{
  "n_layer": 14,
  "d_model": 512,
  "head_dim": 128,
  "rope_base": 10000.0,
  "tie_embeddings": false,
  "init_std_up": 0.0189,
  "lr_head": 0.0102,
  "warmup_steps": 387,
  "schedule": "wsd",
  "decay_fraction": 1.0,
  "decay_shape": "linear",
  "seq_len": 768,
  "train_tokens": 731200000,
  "dataset": "wikipedia_en"
}
MLP neurons of a small language model. Each row is named by its layer, matrix (up: input weights) and neuron, and shows model dimensions 0-169. Each number is 500 + 40 x the weight over its row's rms, rounded and kept within 0 to 999. Numbers have three digits each.
A block is one neuron, or neurons of one layer that tend to fire together. After each block is what it responds to, as a language model described it from the Wikipedia text at the highest values.

L4.up192:437613516535492492529474557563547517493509528518556489464517545491472508473510490506467535441545580479510501520539471456439546536466499502516511440448558474515392450410502523540533470510486444478412461530517520594488494470515569499483476511510529541517406475482437515506455520539527438467521482487481484440550531497536483519486460525443482533425483486528568517491551512509492493474425508528470440478476538452465491539568473475459506512457538497525423537450460454498540527496515391458505542518570490538433468561
L4.up370:414528455527519468443577490514504460431501508520436477483581528538493512454464463485490530428568573458566489531469540494461460547482462477493493475554529441511491452460512459502536434473491474391461472524532433497531440525488532549434568537458470518456451470515454463466442501536565529525526571548474520501537542565469466596492506532405530491401505479537539485478459494558528468460435578513442466487504604552497490474571500605523493468435554504616478485482466452516492514473529426489500523493467468536506470505
L4.up394:395471513538496460516475517542532496444492514523486508486517474435557555457502526496471557470515531451539480514499509514390503517449408446541480441533571468534457523431532497529511491440441494470450533487582549547508436508522515468524511528528475457484448524512523544512432504546561519513430541454533561502525504539478503535477500515516526541443507487544544480486531541461541487556460548529422467512523575508499481483508497533466617513450497452509494482467516433459488536517492434481462483499544462503476481511
L4.up487:398571534534475467459511498559536462492505525592538454513491544474549495469534481504485502427558467512517463547525552526485486508498431484534487500469573433496459484440488491540485488489523489516397440559539595490482475494498581489490468465531448534529452486486504523469456561520491482441450524474502509465547501505414481469508542497453536526415528533494516481501446492417516467503417515524478473490509525467428473502595454473506504487513584470514412539469489499504469462441528482444531543471600472535480517480
L4.up730:534498461547560542458575482539544446431527565529513496495568529489478493516506488482515552461513520489551479454498526490469500533512477491517483419481549478519443448463559473492479460535495488486482379533504527536529461485486528469479513468466477513514462453506482448488490488488594507498491575506455476502532563508542536564506501521429521487397441506498610525487441541460512472553427526502479488543468537512476487472507530459434547510460512539474475485481530467526537538468471448487495530523522452453482509501
L4.up851:441562537507507479440509525546557412502535546588512451558473552470506535477525530515470508423494530476492498521540602541493540562458449431601483462476522499547444461404520465568523496478535466521463451495560528488523483486513524463497496533517427515508461483491486499465415516585495486531460514469471481468531502508457527489504524584471471500462564498460545480517474457491515424527453563486469469524523494505435493520512487489409524507500574493487505484498510508484461494486560429459451555489571441504467508419
L4.up1645:438590551481452462529523511529555509524530508454578453531512472473490555455515497494473508437508535467499464527496486490431501556463442478526475434475536526555470501416506427559500532531525490488379489509502556528489507516549591455507454513540493550501474518522459513543484530566532472482513500459511519433516508499482503496447540570438471566454556514485556476493481490464526446482461508465447434525500489466458476473555457467425515495472575460473396500477471496450470475455539434431513531468545437540436472513
L4.up1850:468573514557562484421518509504547478475502531525514406494496519447534522479445548477470516452578573514509488485538542506473480552465405489511479442532566504532409462500537509537442492477588491431448470510514535562523449468500563537496485485519482545495495510523475503419483530515559482537485523459516472501486501497524474505465528522448534492397530551526545448552441517465474479470431510506457492501486485470460494527616473562499532456451561486492496506482539482464502506509537392502486512505591502517476508490
Responds to: Date-phrase boundaries

L8.up572:523522567493466445535469537478465532447486474468504503527439459534386508457497561504457443468460485474550423484506422505468443425517480505520520478474470515533563498509440484506539509494472556516465508495566544406512485487481508521501591525449435509537536440525569484451571493529484556515470450480562516471507565476475522512517584504471540493498464502480477464512527466598569504500453434526448429559543534566499485562485487561552526438465456551521531499494488523487458466508515484480496485488532436534452463465
Responds to: Place-name preceding prepositions

L4.up472:438524406498484452564547538557583522545504496430581453469533484523522530507467509487437545454484544500580530530576473509481536497379520502521455534523534507450509475508382474546505534516478490432520470451498488545539500418534458507439510463498530551539488477454462475485547482531507494515507562526481515484549470469447524467539527560480482447573554452557484497548478485533442525503457533549427494540503513465468456506542460535480513585477593480540490547489453434539516565501464500512504473532545515546552504502
L4.up798:503556420519455536573575561553512498562480548482548483513511529576522548472401526530463492485492588394540447541493443513496610540433523461519504450488577413510432468447456457570516495545459493508485474475554596518522551457508528513512462484538501529504471440459524497494507505565504519468531536546509536534536517493444508539540523555525495492541517497599536519450502497540443498511465547472441482460517525493469446521482475521463487526442515502494423569508497491485558514539548506461519526470511508538519468483
L4.up895:446539457549479483458493570550512536481494506525579431438550421512485508521454515487414499459523569498541492538488475509445516455480543544565468475494570381492452467434474471554552475494512483455471480475510581557490405510459527507515477495514535517447444394489467517535529483528494462433498525553430535527531473466523498496516507535510487554468499476508488537524529474528505484517475482523462477496508510460499521485536438509488500537422521452473428551479479490539477525493432412440537567474512522529496451511
L4.up1155:456513368456446545522542521542536493535436466465505440515544549483531507498459480559476480528476583481487433430508552502525613537455500510486515476507479454585466454455454495557478549500517454475476579487481563582546497592534526510506474528540494558532531490486512432498470414572454491474489476556459465541476512475503541454464488528543460508575554466571520455481550489508373496530482506443463552456509512443515462545552498519470540540473480481459452547522489452476515583573549484489478517498578522524509461473
L4.up1217:445516448515441523505574545537515494495534546465542440508521505490540527488469510523395438467560572452503516502503479479507547530438498490517486453531459482537435462523450519542535519432495453419477517487443494555521530482459521558512532553503523521468545413439491482471482523486547449510539519538508561511547522431468545557564552560506521480547589434592558519502502520534452480453443542450492426506488517458502482522529454576431434581488540504508472542509474449527470508500527459493498547521579508510462525507
L4.up1429:543501454448451485583509593456515477513491487453577464533553517566497507426433479597454491456434579461525407501508458459487580515448446503535472492485542460577499464485481426577545518483489457496532503475553526498538500505484522477479502549503528578483539467435488454499533488543507479503465446533514520508472544470509504494536528469498459536547524544532517532552503510506412550515419488490465569502534531473526484463487460542449486532452526567483455593546505499490509583526508473449492528437455469549501473550
L4.up1716:438487426494473532470533530487525524485549528522520475442577502505519538503468540495424467500501602463510477540505492498541542456466501464545499421495518400503400479527487491549534499479462516448498519475470548563502461540560536528496485509486492521498489414437429468522507470531494442468484509551479514501491464478511522504557530587513495492562497411539545462538539474550412505464525574466459445513470526398500528473531497506489477547494487470477434538528494449506553546474544436469450548439549441511504484532
L4.up1858:469542481461478488540565528449567510498475486500559514488594466488501542477419470552468514506488579456532494457511444568523504465481500517556582447542533456522510570507450501565423483415446505499542482476559529548507497564508527526506432583498496486508527454474498532469570485562475501465446475581485438484534512514468463481552547533478414501553485501527485474488536492540506495495485588537447465520609495546479476520478516529475486528501519519446526521459509451470564569552492506545482510451516421542507491509
Responds to: Digit zero

L11.up458:509458408576456540501512479456502457431488528481525494505502476554521516524479413480465439483435511443514502487426503495560470556507585495542527559489493505545515553500446439492505568527511546558516483555519542518520514492502496450542554399514519493469473450476525422496459535513588477508559565477507451520470464487529495542475536497500549508562547524475423479538471553477510459474546454535480492475477525487490447523446556545530481513504484467549478458513489506490554503452562484454522551426505533594483448496
L11.up539:452536492535527482462444485484442475466499570488493515546508382463443524473527497508458483514453467445546525555479455503389534483471507541448565514465542530490541457523484520598534541468552535471492504437433461504501438457465519500490572432508512529452499450507608468521499525490506528502498478444510485516519415520509491484523550493440526505488560430436507569540492559556585499543530513460421498546444532469482479480470489500520492513479451543590602463505607488536516455450583487554463505533537405448480480514
L11.up764:585512472530473524517485430478461489457512557498469522470487435540484514480545508569467463420480507449539551498482502501454484480506475454476516499474494518491546491498541490554529430566474524449520477529454559486480468512447510550453511522470487466466506478482583484572564545489445535489558486516596421537561490447466476533457601482527578479535519452499431486542547461561558486530464438541457456524519512579477443486487506476560435516476498535498556501470537481480429529501500483431479432472501457518475484488
L11.up850:512467458430524555438481498532486465544459535502484515478532474477542495410417522513490401537565453524570522472410482517511491528499516570449517523529514449486489548518533444518537448538509488542559513492483506531506495499561486581527468571469527560517480519469493521423539464517487475476508439541514489492558460449495548563504516516465470542572537510516517527489543506524517459485484582460482475517459481565471522442595549527534526570444475492554507417444472532523503514531432449434497453495497442465495474447
L11.up1386:547462508493520435482475490488470487432550547491479475492558520489491490528481442444460436494462522460549491498442493477534463495503539505445493499554498504574512520455502497512524520520474491549518448493429485524523334496438476451457501459486535514458495515454610467406536498496540480495535438516501431470517451439485467589500522485467595537551484408549541434516522518540510482485551512505490569516523485498506390452490630593476521547473496503528529497463526519472520563519490517459540489419529500481520456542
L11.up1446:501547454531421482520528451469475500453530451444529478446517478482513485449481534446468504517436454501458515444442486481473477451492499515474516472507446582573495516507460430510571430427453510540495521441511528462475498526466503549477506425554477531409480545472576517503531493440493545494511380511561470529530544543489482498509468496507515495521528455479528387555570427534577545520495499580494443546480476562524501422515558548536470498435563530449557454413490555519476503526503478472491542482427496550513494454
L11.up1469:487473448553533440603524459520494510488482511506535485529529481518555524556458487469446395526480485499532490465462485516540540510444527511539552505485470434469505440445488466568589536498469426558463487491556474565522489525486499449496470561442513538495497500534509446480543480489509480481478485454563446539525443444534591599519516518486581571504545518500542528559450514527491451497514519509457444528452499509511468549526480439543537498545531506485524439513549502601460488458502544481454515544487490411462464537
L11.up1579:577510497566479439547495492518480514485503512558473511536506404564474471464519486421485412491456485515500550441481490549431453516499492491479500512474503541518559585442487494473608442491503517477523522485490554465540454472524462445519516404473545482484504574427472522476528523468443507495571485553512410534524570502473483566459556483469595548481527467530491465533488572542546515474473519566460554512506460564503408511515591552542543429438537517471594434447486533583460469509502432500487487544496487553486459484
Responds to: Spatial location prepositions

L11.up325:490443568448477524458536530466514590439464450494538532498495485488510483487460491508453492555543474517585501480457452545414439478435504433492502444509480406534540517501472465450455541546473530457533520525528536491518531494465505491565516461469472526437523449489520575465488463490496499523486491460539430470497534511470509494568520473461521483467473517508481398554477525478548451467503614427462614510480468517495486529575500530549525534539493555449460474513531473515504452544530535539567486514436437494505458445
L11.up328:449493574528373476500482494511535471519461496471580455526515522396527484493456473487452478490380549528519407548514475409429589519441485533530516457488536468502523460527541546486535505493534492474472542462462502481567435520558535528506510512553433504484493412447554483469516479498468522419542470478486481480533514474415552479511453500499507562486500497496471463491427543559497580472487503520571515529472555519551455509454480488430512494493558561546500536482460528521601589543529497530547532536500464534479441480
L11.up370:450482488478465528556506533455489550425535512431521519527521558459519512513483457518469573501525481485493490514499496509445558548484482470482554552614458526478544562465463447535464540499497470477503491439524532538526525448473542519556495515436463489510475479498545491470487514465477529417565544412534467510525465518539546534579520581468507556475542431490501478509467519510520415474490505545452523488459545517503540480500517526570576458508481550510397473516466501475593505547514560461531438530472552519466461472
L11.up857:515578507549518444548492523482459544525501600490476546549581513585509450480560474467534583465455475525509511475534482462458472487543502426480537464521455436457452519520518588562524519488518538497435458505527480434566516573465464531489488491541421478510605541545436495529609470530484474510488519450485444456490465552463491506532546554417530515510524534532596484477525472518473464497513511499497554457500426486484503482545499560495587482506540521504556478459541435460531502538565467492537489550508517477480472408
L11.up925:524487483536486479471512504492503556463499450547516448486499509472497434473486486485497473479517508478471528476525489512504504443515504524553560498518481542467481505489532473509569488484541495524485488492516492490560539519483609485511511478460423489436469465480512474456517453493420536453572485459484421480546534521402483481551537510480484548476509513492473500441471556468534420464482526515527467517472526476509523458525507577516543458475519590513525566481447518482562523522501532438506545548447516515412412527
L11.up1083:510491491488556459500534495554469549455456399552524502434497596532582514478481545518487489483517479534522476444494506485498493447518488481478520448512510488475460576513514549521460535455546526516422551524467541454545519545496543519501461536431475436484471530468450456443553463556543558551523460463483469449564555491558495528478503522498561512523470433538547515456514475495631495526475516526505479526492558575553508488540531571504486439492496602469503442446461483479524480568582498473500483504539403516439531436
L11.up1108:481504466407462482525472498491539474525444549476523498491570518540514398514478524502542540509463548508532527549540421497491566562449524464554493477494505538470476447484562462513536537541559470466512504448474485457550496414520517549520487486533510581474520475508533554517505503572486489539478520457576526556486438433467539442546523509537496479392471550479514475545431505577588545492539535375501508538477459482472497503512463559543512496523492536502500527505543464493461536494437505465519571509446489516513493475
L11.up1686:480513506506412496575504427519544465509489463506545503460501534431515475525419523479458484499414489452514537454481451503469553498478585534572506425507548473463482517485471387540519504485493475492522421511510531515625432528473527510498457548493439484532497470486559505423529501533454527495542518519523467541596493515453493488507514468511491541558559518504434542461496454476476509477486565464496414534518551516469500482468513567485521466467481545554494529514446508437571530502464515514491545478514449470441475514
Responds to: Year-predicting space